Weights of a small transformer language model: 9.9M parameters, biases.
MLP neurons of a small language model. Each row is named by its layer, matrix (gate and up: input weights) and neuron, and shows model dimensions 32-159. Each number is 200 + 20 x the weight over its row's rms, rounded and kept within 0 to 999. A neuron's up and down rows have the sign that makes its largest values positive.
After each neuron's rows, "fires in" lists the words (lower case) most often at its 100 highest values on Wikipedia text that the model never trained on. A number after a token or word is its count.

L2.gate17,203,227,230,207,191,233,199,218,192,207,205,195,219,200,219,215,182,202,200,168,238,177,206,198,209,217,193,192,186,169,201,174,175,197,179,213,183,218,213,188,189,225,185,193,209,215,221,233,178,191,184,245,179,207,233,188,218,208,235,192,190,229,211,188,211,178,225,196,187,226,230,177,229,184,255,177,179,160,151,185,201,204,190,179,194,203,174,196,184,189,195,215,176,209,237,215,183,199,193,169,196,169,195,197,216,216,195,189,219,209,223,233,232,186,203,205,203,223,202,245,172,200,196,208,225,205,182,229
L2.up17,190,208,184,214,196,185,197,229,177,182,180,177,194,180,249,215,209,212,168,204,212,192,215,180,185,192,169,223,215,201,189,183,176,174,171,175,205,227,206,184,218,218,190,234,184,178,183,213,243,222,168,186,210,160,171,216,225,216,213,133,176,200,182,211,169,206,190,186,195,211,160,190,207,183,230,172,173,195,208,210,200,198,214,175,205,198,207,227,220,216,208,195,207,220,221,205,205,193,205,203,204,204,247,214,223,229,169,172,203,224,187,198,201,193,188,208,211,222,205,211,197,166,183,182,213,223,184,234
fires in: "an" 39, "one" 19, "two" 15, "any" 5

L6.gate289,178,191,187,213,204,177,184,182,195,166,196,204,168,183,204,196,215,154,216,192,226,185,169,178,243,230,185,196,205,188,198,216,187,247,199,217,208,174,177,184,207,194,218,242,216,217,208,230,172,200,184,228,206,193,194,211,195,168,185,195,179,194,218,182,230,187,196,204,187,210,230,202,180,184,217,176,159,209,215,166,218,219,212,230,211,193,202,230,207,218,229,169,196,188,202,176,193,210,207,190,227,206,185,211,158,212,192,182,210,173,220,223,208,225,205,187,165,205,213,200,199,197,220,175,227,185,239,206
L6.up289,205,216,240,159,209,181,209,172,182,179,156,231,240,212,201,231,195,187,188,189,212,206,209,196,191,172,237,198,194,213,187,190,180,221,213,173,201,240,164,170,208,215,212,169,209,197,193,184,179,176,211,240,235,223,191,205,174,214,216,206,211,239,235,195,190,197,153,212,229,227,200,217,219,187,180,163,194,188,214,192,179,200,179,211,214,206,202,194,198,205,239,184,213,200,191,188,225,237,219,227,166,198,181,191,222,194,176,226,165,211,206,230,217,175,189,179,207,183,177,167,190,189,207,228,202,214,203,172
fires in: "they" 25, "them" 19, "it" 10, "forces" 7, "him" 6, "themselves" 4

L2.gate8,192,205,212,192,191,190,194,191,183,219,221,175,199,232,229,183,240,213,173,197,202,182,190,163,199,174,208,200,185,177,191,225,195,183,216,187,179,204,244,146,216,189,234,186,225,214,183,178,239,209,208,166,205,185,259,179,194,190,197,190,190,226,187,210,186,207,215,197,191,197,208,167,208,222,181,219,189,183,219,174,186,216,192,183,191,201,180,215,196,194,180,204,181,171,213,187,199,173,196,237,185,220,202,208,206,214,183,222,226,199,225,205,187,195,197,229,211,195,192,214,163,178,185,239,209,189,202,194
L2.up8,205,184,181,190,229,179,229,176,150,193,185,192,218,199,208,237,202,202,188,168,247,180,194,213,202,205,166,205,163,216,158,226,175,219,214,174,193,191,231,208,212,211,205,210,198,224,218,199,178,185,238,202,203,172,205,197,221,254,184,209,196,198,238,204,205,179,201,193,208,182,175,205,182,228,205,193,174,210,195,162,202,192,177,181,215,197,188,194,185,230,217,188,208,190,224,198,201,151,212,165,225,221,194,200,196,173,199,173,191,197,161,228,211,186,224,208,228,242,198,209,216,229,216,223,197,186,165,212
fires in: "name" 24, "number" 12, "named" 12, "names" 7, "native" 6

L3.gate210,198,210,237,226,214,213,244,180,228,204,231,225,151,200,205,233,184,189,182,213,185,218,183,187,198,195,198,141,228,235,208,170,209,190,187,209,159,195,203,201,202,221,195,210,194,200,223,196,208,213,161,154,165,182,217,211,191,179,225,204,166,189,226,186,195,199,233,198,202,218,208,210,193,203,194,199,196,199,189,214,208,211,195,189,207,179,191,179,208,193,189,226,196,188,211,177,222,165,207,200,208,184,220,211,166,197,207,202,231,224,214,202,214,224,227,201,217,207,152,224,210,181,184,216,167,180,192,166
L3.up210,178,173,194,205,183,200,225,191,185,216,188,226,214,166,207,203,236,189,228,179,234,173,197,221,208,214,221,186,189,188,191,184,178,208,177,224,170,214,213,200,195,187,189,218,220,178,156,215,222,187,182,205,205,167,211,161,213,223,193,183,208,224,229,215,208,201,188,197,173,201,208,222,216,181,219,197,240,200,198,188,225,246,195,170,226,165,223,208,191,190,210,166,188,210,201,213,189,271,208,162,168,205,194,204,208,217,204,183,199,180,198,222,230,189,220,207,191,218,200,219,172,211,196,194,184,178,186,194
fires in: "as" 89

L6.gate671,192,180,205,181,221,197,188,198,218,219,187,197,235,194,207,188,203,165,200,198,177,188,224,211,194,197,223,239,202,210,255,163,204,218,201,201,174,168,167,193,216,186,188,212,216,196,191,203,211,212,183,191,230,222,189,218,177,217,172,187,212,182,237,224,183,223,195,206,252,202,194,191,183,226,181,216,166,212,216,205,206,202,204,168,219,200,192,183,196,199,158,182,160,210,225,162,211,254,194,193,174,208,188,202,170,195,244,177,182,179,177,215,207,226,210,202,227,194,168,193,202,245,195,210,199,218,203,169
L6.up671,169,172,192,188,190,189,181,166,213,197,225,201,239,194,211,176,238,181,189,208,204,181,195,206,233,190,207,198,196,208,205,203,179,191,194,177,186,227,202,184,200,172,214,187,196,181,195,201,168,227,232,217,218,181,225,189,220,200,185,202,225,200,172,250,178,183,225,163,209,217,203,213,230,191,192,214,185,203,232,172,220,186,204,192,202,209,197,191,234,196,187,175,210,206,198,197,183,194,198,192,212,195,204,191,210,206,215,193,195,170,159,261,202,196,233,197,210,212,183,197,195,205,207,205,205,232,148,209
fires in: "at" 87

L6.gate533,184,160,173,241,185,176,218,195,202,216,195,189,191,190,206,190,218,209,197,166,197,183,206,208,156,184,202,244,207,219,207,207,192,210,201,190,192,221,205,211,225,230,189,207,212,209,194,208,201,186,167,180,206,191,178,195,221,238,239,188,183,186,220,198,170,184,199,221,176,206,157,194,212,217,185,200,201,184,192,221,212,200,201,187,217,209,173,146,221,195,184,216,204,225,227,209,195,196,186,187,208,185,223,209,216,206,174,188,220,249,193,247,226,197,211,179,185,210,205,184,185,219,213,205,192,230,204,244
L6.up533,214,188,198,216,198,203,213,219,243,252,183,210,207,233,167,164,214,197,190,197,216,141,211,207,154,181,214,183,197,216,167,165,170,193,170,175,183,199,192,236,185,190,220,168,208,197,195,196,211,210,198,203,226,206,201,186,216,203,212,241,212,188,220,184,198,212,240,195,202,187,176,183,192,190,187,220,189,237,205,191,170,177,200,197,170,203,196,200,227,207,204,223,200,218,228,218,192,174,226,195,226,184,231,193,216,194,176,212,206,235,219,203,173,204,216,191,210,208,202,188,202,156,214,213,249,189,182,176
fires in: "an" 58, "another" 6, "announced" 4

L3.gate140,169,172,218,244,201,212,203,199,219,218,230,194,155,183,210,202,218,220,203,207,219,198,173,219,170,198,189,178,187,213,199,192,177,210,140,173,161,234,219,211,205,169,196,179,211,199,194,204,192,177,206,228,185,204,226,175,184,180,209,157,200,164,199,206,190,248,185,206,167,217,222,173,203,188,205,194,215,181,224,157,168,205,181,191,198,213,193,195,201,202,233,171,221,195,236,230,207,203,218,228,184,154,168,189,215,203,186,176,202,208,182,225,230,176,194,159,176,204,201,213,169,204,220,217,174,163,214,247
L3.up140,170,189,191,178,187,188,211,184,217,227,179,175,184,190,222,207,185,180,216,199,172,198,225,223,198,186,210,276,206,230,213,159,214,184,192,198,222,184,184,172,241,191,201,182,197,215,198,148,199,185,211,200,188,170,203,230,207,174,182,188,202,181,222,201,250,193,214,193,195,185,198,209,206,204,202,173,211,214,190,215,202,222,221,145,241,220,209,205,208,225,179,153,217,207,166,194,183,200,208,161,210,194,185,204,171,219,161,187,197,187,225,200,221,188,179,230,194,194,199,198,183,193,185,187,208,204,190,213
fires in: "as" 19, "turkey" 13, "athletic" 7, "member" 5, "election" 5, "1980s" 4

L3.gate500,184,195,203,202,221,210,196,207,185,202,216,158,169,213,180,225,205,215,169,197,214,207,186,207,184,156,226,261,226,234,205,170,177,206,217,211,191,193,192,227,192,209,201,189,224,189,201,178,191,189,183,190,173,183,191,205,198,207,223,218,211,206,189,201,218,177,200,173,230,223,212,218,202,193,216,171,210,206,208,219,211,202,201,196,178,187,169,231,240,184,203,180,191,226,243,184,205,180,212,203,212,251,197,202,180,203,209,182,207,235,206,200,203,206,222,171,196,177,211,205,174,158,191,269,216,237,242,188
L3.up500,187,167,195,200,175,218,212,224,201,200,216,197,248,186,183,186,213,230,229,217,182,225,214,188,179,176,242,198,197,178,196,221,216,180,190,168,237,226,181,221,199,232,210,174,204,209,241,190,197,176,191,157,206,158,218,182,223,245,185,210,174,196,212,190,205,217,175,203,253,192,221,205,176,194,175,196,205,198,214,184,198,175,231,198,190,184,207,204,216,176,214,224,203,184,182,189,194,180,199,209,216,227,244,196,184,213,212,207,208,202,194,188,201,221,211,202,219,182,174,177,187,196,216,209,200,179,196,192
fires in: "university" 13, "diocese" 12, "institute" 10, "documentary" 7, "regiment" 6, "science" 5

L6.gate645,144,201,170,174,216,196,160,169,210,193,175,179,199,187,196,188,162,216,221,185,174,212,198,200,189,184,200,200,207,185,176,185,247,199,196,178,214,219,201,180,193,206,231,197,203,211,199,213,180,167,190,211,178,212,177,227,224,188,173,207,193,169,200,192,220,201,210,185,209,209,201,195,187,234,234,195,176,193,218,237,188,224,181,173,206,199,221,202,219,175,154,223,197,230,208,188,206,171,221,209,195,214,213,193,177,157,179,193,179,200,210,219,187,169,219,202,205,249,217,209,220,215,189,200,236,196,208,214
L6.up645,201,210,203,202,179,221,184,182,231,169,205,198,195,146,198,169,185,211,209,211,213,217,173,185,205,198,179,202,157,166,217,189,187,223,184,192,213,212,236,205,181,223,198,172,189,211,198,214,171,164,199,195,210,202,200,213,214,197,208,193,224,227,212,225,206,169,220,179,165,224,197,206,185,192,163,222,159,186,222,205,160,207,198,193,185,223,225,213,223,202,190,213,207,220,190,181,223,162,243,208,199,169,177,189,224,208,202,228,184,223,212,204,182,188,223,229,238,214,220,235,229,196,217,182,199,196,189,210
fires in: "that" 37, "said" 7, "stated" 4, "suggested" 4

L2.gate560,204,165,211,192,189,195,197,221,148,194,196,216,231,173,187,204,188,218,218,176,195,212,212,196,217,215,172,213,201,199,191,194,202,203,162,175,192,233,202,198,212,198,209,227,222,198,190,203,189,178,172,193,234,165,231,227,179,217,223,217,192,179,194,190,198,226,206,206,168,214,190,188,194,182,206,196,165,159,225,223,206,159,195,179,204,178,179,169,206,182,177,261,184,215,188,221,199,190,218,154,224,175,184,195,203,211,205,218,193,228,195,233,230,203,217,186,195,205,186,232,186,209,207,161,207,191,214,206
L2.up560,215,172,240,160,176,188,193,200,215,203,198,186,215,226,189,235,195,191,193,168,203,173,175,221,177,156,197,208,178,174,235,167,206,200,204,208,167,189,229,226,204,209,180,194,220,212,177,221,249,213,170,188,217,208,188,180,219,199,217,191,216,218,214,210,185,201,196,180,243,217,182,174,203,170,196,185,194,162,177,216,170,209,184,193,151,197,202,214,159,168,187,174,190,238,204,178,219,219,211,199,183,196,214,199,187,195,206,178,187,199,188,201,170,191,210,207,218,219,179,198,184,164,193,240,219,236,199,172
fires in: "a" 87

L6.gate141,179,205,198,170,195,173,210,182,205,206,209,188,227,202,178,232,235,187,223,222,212,198,159,185,218,217,167,212,238,214,191,165,208,207,210,232,193,208,230,167,199,182,201,207,186,251,225,213,193,208,206,208,225,175,218,173,213,210,169,192,196,205,197,211,197,194,227,194,195,207,206,193,186,214,228,177,180,171,211,213,210,186,188,223,269,192,186,189,211,231,172,193,147,228,202,206,181,159,272,187,194,177,181,181,191,206,202,201,203,163,202,233,165,183,199,214,190,178,212,156,225,243,170,198,190,221,200,196
L6.up141,188,185,233,163,187,198,198,171,212,249,242,160,232,190,187,184,176,218,168,233,212,212,203,222,216,181,203,226,203,259,199,175,199,187,175,184,209,199,201,229,201,199,163,227,199,199,186,218,188,216,171,209,195,187,201,189,204,219,203,202,221,209,179,244,194,182,241,196,193,184,230,211,229,230,196,170,183,164,206,202,199,231,191,178,228,217,196,219,170,203,214,158,199,219,177,213,191,197,205,189,183,203,241,196,199,197,232,154,213,240,199,218,237,213,235,210,188,172,166,189,189,187,183,226,186,207,190,206
fires in: "at" 78, "atom" 6

L3.gate654,199,201,203,227,199,185,215,190,179,162,222,166,206,206,195,246,185,205,193,226,223,206,203,187,218,217,214,177,195,189,205,238,182,233,194,194,196,193,180,172,209,183,226,211,173,233,196,198,215,206,173,202,210,177,252,204,226,178,227,207,191,161,179,216,213,220,216,194,172,207,201,180,221,195,191,217,222,224,188,173,176,189,196,204,209,210,159,203,193,169,188,182,213,223,176,186,173,153,216,168,167,211,195,226,214,251,189,152,236,202,212,221,184,217,189,210,176,216,172,215,191,215,186,176,188,219,173,193
L3.up654,218,204,209,185,205,212,196,171,233,168,194,204,186,174,171,153,201,197,186,212,223,194,212,234,225,197,200,198,212,163,197,237,173,202,199,205,194,219,195,193,220,218,178,245,205,182,196,194,223,217,193,188,215,197,190,218,221,211,167,225,168,196,209,214,219,221,202,202,205,160,191,195,198,197,176,225,215,190,217,197,199,234,234,233,203,211,196,174,180,197,214,220,170,187,190,198,184,186,219,188,205,186,201,196,206,196,244,200,219,206,225,211,163,192,206,154,224,171,200,180,185,237,186,213,182,188,221,208
fires in: "5" 41, "59" 6, "4" 6, "54" 4, "55" 4

L6.gate211,189,213,186,201,197,176,204,205,169,219,148,206,168,173,194,216,191,204,200,221,192,187,196,195,185,202,177,197,216,182,205,215,212,176,215,215,217,216,187,183,213,187,202,185,205,193,176,189,189,184,235,268,187,240,159,203,210,184,198,186,214,164,219,195,211,220,204,198,219,184,197,212,175,184,208,227,214,190,198,181,181,174,225,209,206,194,196,177,203,229,191,217,199,197,203,181,202,160,223,211,213,189,208,186,237,154,194,214,216,193,220,162,226,230,225,162,211,182,234,227,209,189,216,200,202,220,194,204
L6.up211,183,203,197,210,218,187,190,199,164,194,211,201,232,224,218,222,201,231,212,191,235,185,191,201,190,222,187,202,184,207,238,218,195,201,175,224,215,160,214,212,236,195,193,193,210,187,165,179,197,185,226,195,178,189,196,213,174,194,196,194,201,214,233,168,188,199,155,188,190,209,211,207,211,218,160,199,174,184,212,245,208,236,181,223,188,199,191,189,188,208,203,204,184,193,174,228,218,186,180,207,217,209,223,218,199,186,216,199,225,180,204,226,220,202,203,179,192,186,184,218,212,170,204,207,256,194,169,208
fires in: "took" 22, "under" 17, "takes" 7, "taken" 7, "wrote" 6, "take" 6

L2.gate358,185,206,230,195,152,202,211,223,220,188,200,190,177,187,209,192,172,193,204,197,197,203,174,211,168,176,206,176,218,189,206,203,194,217,215,178,197,180,193,164,229,181,213,199,168,228,187,197,244,182,191,193,224,183,203,180,140,196,214,221,153,202,197,217,196,198,215,195,213,200,232,180,205,209,216,177,161,224,202,177,172,188,178,224,199,179,176,195,164,173,181,205,223,216,211,170,223,173,212,196,213,182,217,163,166,196,201,197,216,170,193,218,210,183,202,171,215,215,232,190,175,200,196,203,169,221,211,202
L2.up358,225,212,239,207,209,153,223,189,193,220,215,178,204,187,201,209,208,197,190,167,198,205,181,214,173,205,204,226,195,208,199,180,212,206,202,205,193,206,174,215,175,190,202,160,218,197,208,170,178,171,173,175,213,202,202,177,216,207,199,191,198,220,180,221,172,206,223,214,227,253,238,220,184,194,187,227,236,211,198,233,185,174,180,174,177,190,235,188,227,195,202,193,194,228,222,216,155,205,198,220,217,174,236,208,212,184,205,236,197,187,216,244,225,176,230,248,205,246,201,189,191,205,166,174,205,177,216,213
fires in: "it" 43, "its" 13, "a" 9, "after" 9, "as" 6

L3.gate444,188,209,190,183,214,190,209,199,176,184,202,220,190,209,189,172,225,180,205,182,175,181,176,220,218,223,189,166,225,211,209,190,204,244,184,204,219,217,184,172,224,209,257,218,196,183,177,192,189,176,203,174,186,171,210,232,210,200,212,206,199,174,164,210,185,245,238,163,233,169,200,178,207,173,178,175,187,195,239,219,211,208,211,242,210,199,180,190,226,218,213,158,173,198,180,182,193,181,216,181,218,165,228,209,164,179,196,192,210,207,219,208,208,206,196,211,211,212,218,192,191,222,215,167,217,225,194,212
L3.up444,186,198,221,167,191,204,222,206,196,210,204,200,199,221,171,213,188,201,206,183,191,178,180,202,174,205,239,201,173,193,224,177,206,189,228,214,212,202,207,167,172,178,227,196,224,202,208,185,212,172,207,210,211,223,154,172,152,227,209,188,181,187,218,217,188,185,226,182,206,212,208,199,188,204,198,194,159,219,184,254,197,221,175,186,164,192,236,222,181,195,211,190,205,196,226,180,162,169,198,220,181,202,209,162,219,166,229,190,197,206,196,184,215,211,194,204,203,216,177,169,194,216,205,217,209,208,183,191
fires in: "they" 41, "he" 29, "its" 5

L2.gate658,227,200,194,192,188,206,210,198,181,204,215,191,182,215,169,233,183,191,170,179,216,200,210,194,182,209,165,201,203,214,201,230,200,219,215,207,210,183,219,191,221,186,208,225,218,245,225,235,195,175,217,193,203,155,235,188,189,223,225,195,196,192,159,196,203,219,245,206,208,223,169,195,207,218,172,203,177,167,205,205,173,174,188,191,158,227,170,164,158,199,176,209,204,221,197,206,198,181,235,177,210,201,200,191,188,186,203,175,191,181,189,190,198,205,209,189,184,269,209,205,193,218,191,186,221,220,171,176
L2.up658,211,210,217,202,219,183,191,222,176,188,183,252,176,203,187,193,183,190,192,184,190,154,156,209,213,218,218,189,254,198,211,201,192,189,203,205,176,202,200,189,209,204,227,166,183,182,214,210,158,218,179,195,224,210,229,237,193,230,174,181,219,185,228,258,184,211,193,190,222,238,165,217,226,195,212,221,198,170,241,235,218,204,183,184,162,202,219,204,200,169,197,185,184,203,196,183,191,163,182,179,231,213,212,177,198,199,172,197,176,245,220,197,198,216,204,228,188,181,212,214,204,203,189,216,198,197,183,215
fires in: "a" 84

L2.gate383,176,218,197,206,210,211,215,198,185,171,194,210,200,199,188,225,207,170,197,148,191,177,185,182,201,219,173,194,216,187,192,205,178,196,192,189,174,211,190,167,214,192,269,210,196,215,202,200,186,194,197,192,195,177,228,214,153,216,186,192,186,153,202,202,187,211,221,169,227,196,209,175,225,198,196,206,145,177,235,215,213,255,178,191,178,189,186,166,217,210,190,169,197,217,192,153,189,155,184,177,208,179,215,206,157,211,197,196,216,215,237,229,196,197,193,195,183,225,211,189,178,191,207,203,176,233,205,206
L2.up383,222,225,190,154,203,207,201,232,221,189,201,220,215,207,187,223,231,203,193,191,225,195,198,185,234,197,198,247,188,202,207,195,187,154,181,213,196,226,207,217,234,174,214,199,188,205,186,184,212,204,171,209,200,204,220,193,211,195,196,201,212,175,218,206,206,197,183,212,183,163,215,205,178,203,186,208,174,231,220,208,160,215,189,167,217,188,220,201,184,224,219,191,246,206,225,228,181,169,226,191,180,200,206,201,187,213,224,200,193,203,209,199,184,199,215,203,202,195,184,194,204,186,215,183,213,190,174,149
fires in: "he" 23, "appointed" 9, "head" 6, "it" 6, "held" 5, "a" 5

L3.gate84,201,219,200,183,212,208,224,195,182,206,191,210,181,197,213,151,208,237,220,164,196,165,179,225,202,225,234,214,234,215,193,173,227,201,181,202,235,215,163,175,221,201,238,231,211,185,163,207,181,201,198,219,152,208,220,199,179,225,179,153,203,208,213,167,188,224,209,200,230,170,189,249,215,195,222,178,209,206,191,207,224,179,198,185,204,205,188,201,216,205,240,202,179,236,206,182,207,226,205,201,215,214,226,206,201,181,212,186,146,208,217,196,220,219,183,199,173,198,222,250,188,210,200,200,193,195,197,209
L3.up84,193,203,216,198,199,195,210,207,186,209,217,208,229,230,204,205,173,212,215,188,183,185,207,204,214,235,171,208,219,187,171,216,185,210,179,197,203,201,179,212,200,173,169,203,211,180,199,183,218,232,168,215,219,198,168,211,199,193,189,199,195,203,191,224,164,222,181,172,227,183,216,183,212,215,218,213,185,172,202,204,189,184,178,162,179,166,212,154,232,213,196,188,214,209,234,187,223,198,216,174,198,210,205,181,210,224,220,173,198,200,216,216,225,210,141,173,184,183,190,187,203,184,200,202,187,234,199,223
fires in: "he" 86, "club" 5

L2.gate70,211,156,181,231,204,190,219,212,213,235,209,168,173,167,213,207,204,177,176,168,201,170,187,193,201,194,137,203,198,207,183,201,154,214,158,210,181,196,238,188,191,237,202,194,205,184,212,236,222,190,179,200,172,193,209,212,197,189,213,219,198,205,193,211,238,170,190,235,235,178,208,185,224,186,205,176,200,173,196,161,200,191,192,206,174,216,172,196,198,198,223,182,210,252,229,188,172,190,195,186,202,187,203,202,196,200,159,180,215,218,191,179,210,167,217,195,226,214,231,219,179,191,212,192,205,189,208,206
L2.up70,206,164,210,202,222,206,182,230,177,197,194,176,194,222,168,217,195,190,185,213,199,190,209,212,195,233,190,208,197,211,183,173,203,155,182,235,195,182,209,176,233,166,194,186,205,199,196,202,189,173,193,210,205,217,206,209,182,225,222,179,214,227,238,180,199,198,188,209,197,250,171,199,217,247,190,188,171,222,195,208,217,187,177,222,184,198,226,172,193,189,239,209,188,186,255,236,191,184,204,162,212,201,198,216,221,234,179,198,203,187,216,208,202,202,206,198,199,184,192,225,208,214,189,193,163,243,213,188
fires in: "an" 36, "while" 10, "another" 6, "any" 4, "what" 4, "anoual" 4

L6.gate610,184,200,187,179,202,234,165,214,179,203,167,140,210,168,198,234,210,211,199,214,211,195,177,171,163,187,202,198,175,202,206,196,185,232,164,188,159,195,182,205,189,228,227,246,219,199,220,217,191,193,196,240,195,189,181,205,204,195,199,212,197,183,211,190,213,216,212,198,210,215,181,208,181,206,184,163,198,202,239,249,191,186,192,191,190,191,191,213,166,171,150,218,198,215,207,171,217,191,226,202,201,200,208,198,199,191,187,212,180,245,220,189,213,216,213,207,218,173,201,198,196,202,201,201,215,172,173,208
L6.up610,195,183,222,211,216,195,209,192,241,197,196,196,200,198,216,207,204,177,189,201,201,192,178,225,186,223,184,201,180,193,213,186,141,205,241,173,187,199,174,255,238,209,192,193,196,196,176,230,223,167,221,174,202,189,234,209,230,161,204,206,164,193,175,181,184,197,230,195,198,200,217,242,190,169,204,196,182,175,167,201,206,187,177,186,194,222,200,208,214,198,185,185,177,207,165,197,209,203,213,237,226,205,214,167,216,206,229,171,206,171,193,182,171,223,213,224,206,196,159,217,180,189,187,201,205,187,181,244
fires in: "that" 70

L6.gate399,193,185,217,171,206,202,201,144,186,218,187,231,174,229,193,205,211,204,212,172,214,191,198,175,201,200,176,196,200,182,201,177,196,215,232,225,202,169,232,181,234,212,220,166,170,202,175,196,199,204,198,183,213,144,239,195,191,180,215,178,221,219,200,194,205,244,199,189,229,183,189,234,197,176,180,230,196,194,228,208,190,215,205,174,172,172,175,175,247,194,182,214,191,198,214,198,202,162,204,215,201,175,174,207,198,203,188,229,196,219,192,206,204,199,215,189,182,203,209,222,209,184,214,208,192,215,208,212
L6.up399,193,209,196,227,190,197,166,226,215,197,183,189,232,185,203,167,194,157,216,183,219,185,224,217,180,191,239,207,203,212,185,140,171,203,209,197,225,188,233,169,191,184,211,193,215,168,193,213,218,193,166,227,209,182,216,189,160,209,190,194,210,173,222,193,249,191,206,182,155,159,170,221,176,200,150,190,187,187,200,175,210,174,180,205,168,188,200,199,190,193,185,159,212,188,191,190,227,191,151,183,208,204,211,205,203,224,199,182,212,205,227,198,227,211,203,230,189,192,204,193,185,186,197,168,161,202,185,196
fires in: "as" 40, "same" 7, "if" 6, "following" 5, "paul" 4

L2.gate612,189,184,213,187,220,231,215,238,227,228,228,185,203,193,200,196,200,197,221,203,180,198,183,185,188,195,143,232,219,180,225,161,210,218,221,226,228,206,176,219,201,181,204,190,220,212,198,183,215,185,187,217,166,220,183,155,177,194,194,159,203,182,207,228,200,222,206,193,244,217,212,213,188,223,207,178,193,189,201,177,211,206,236,194,226,214,209,234,227,180,200,197,224,178,204,192,182,176,233,173,178,179,192,222,182,197,169,197,183,188,219,176,210,234,188,197,173,237,203,193,162,214,226,194,190,216,205,220
L2.up612,238,228,207,212,165,228,216,223,165,202,202,203,200,240,192,218,177,195,216,195,200,205,172,201,200,210,195,208,198,190,217,225,171,194,214,155,220,220,207,178,189,181,229,229,180,202,203,189,216,195,207,173,165,238,211,214,197,233,161,180,234,203,224,212,177,197,209,204,187,178,205,208,208,244,220,190,178,175,200,205,193,202,184,204,202,184,213,190,232,190,229,225,179,231,194,186,175,173,224,218,190,181,239,193,205,205,192,183,202,195,231,181,181,185,201,203,209,184,200,219,199,214,196,196,226,187,189,197
fires in: "this" 14, "about" 13, "it" 12, "according" 6, "he" 6, "she" 5

L2.gate513,192,183,210,204,212,170,222,215,170,182,190,220,190,174,188,213,206,183,200,204,201,197,214,174,221,212,193,184,212,231,234,222,223,204,175,207,213,199,178,199,235,191,198,172,180,186,200,207,147,175,196,188,228,165,233,198,190,192,208,195,219,162,207,169,190,213,221,187,212,211,180,231,228,196,199,209,191,187,233,217,255,194,201,178,211,222,166,157,201,177,201,186,210,200,188,178,200,173,169,178,236,208,220,209,174,214,196,217,215,197,190,232,174,201,194,193,181,236,219,198,232,199,211,200,214,235,222,212
L2.up513,218,184,203,170,180,210,182,223,187,191,200,232,187,187,174,215,177,225,174,162,183,201,201,172,181,180,205,201,186,167,196,212,208,194,197,201,198,214,254,203,205,190,204,216,197,219,175,223,196,187,156,248,203,194,204,166,228,230,238,189,204,204,183,239,192,200,213,143,197,211,173,207,183,209,184,221,194,143,213,218,190,231,176,210,196,178,177,195,176,191,185,203,209,206,197,205,205,221,207,166,190,206,170,159,198,202,175,207,225,178,209,185,216,204,210,221,196,199,191,191,228,200,222,203,166,200,184,219
fires in: "a" 93

L6.gate545,175,180,206,205,212,205,209,187,193,190,202,211,219,183,245,200,194,197,207,203,166,212,201,218,177,211,162,212,195,215,202,222,179,188,207,190,177,200,188,214,214,224,217,208,205,203,217,194,158,220,203,176,191,233,201,211,205,206,212,184,195,185,186,210,198,203,222,186,237,228,217,197,194,179,185,216,194,177,194,215,256,208,169,203,229,129,218,190,201,191,179,184,194,185,206,166,177,214,239,193,213,213,206,228,198,213,207,215,227,203,176,215,209,235,200,181,150,200,183,207,231,231,199,237,190,198,209,243
L6.up545,192,179,205,177,177,201,206,237,189,192,214,187,212,191,208,161,196,186,186,190,189,184,229,180,168,198,198,178,178,240,206,195,189,153,203,201,185,211,205,191,246,206,184,192,204,155,186,217,199,226,217,203,219,181,227,199,195,185,216,189,225,224,177,201,211,200,175,200,190,198,166,237,164,190,207,232,181,195,210,194,214,171,173,196,206,175,204,196,191,224,218,211,199,154,177,166,224,216,179,191,187,242,228,219,187,201,220,241,212,221,184,175,173,201,204,200,207,215,189,207,201,190,218,204,202,208,231,196
fires in: "of" 69, "hospital" 5, "to" 5

L3.gate329,193,228,170,185,225,199,211,208,221,185,197,187,167,182,195,217,164,186,167,232,186,192,234,203,209,168,195,196,206,182,162,225,186,224,221,199,193,212,172,209,192,188,225,235,198,195,214,207,191,207,223,176,217,166,213,201,173,173,177,190,212,223,202,232,208,201,206,213,215,197,213,174,208,212,195,205,187,175,233,184,189,217,168,209,230,184,211,181,218,192,227,206,221,212,224,186,198,214,179,186,136,203,187,169,195,230,213,195,216,193,191,173,196,185,196,193,195,190,192,217,185,170,147,231,227,191,222,185
L3.up329,198,187,185,170,196,198,227,227,206,178,224,187,193,192,213,201,207,168,192,172,187,230,223,244,188,177,200,157,226,215,194,205,167,169,185,169,206,220,199,203,186,222,173,197,197,215,193,206,214,153,165,187,223,218,216,185,189,212,194,205,208,204,186,233,204,180,164,210,215,202,242,214,198,190,235,175,216,198,170,216,204,199,203,220,177,215,198,191,174,178,212,250,183,188,209,205,225,212,225,190,197,225,206,194,221,181,185,208,223,211,187,235,171,181,175,170,214,196,195,196,195,212,212,202,206,198,213,194
fires in: "during" 21, "in" 20, "international" 5, "europe" 5, "force" 4, "for" 4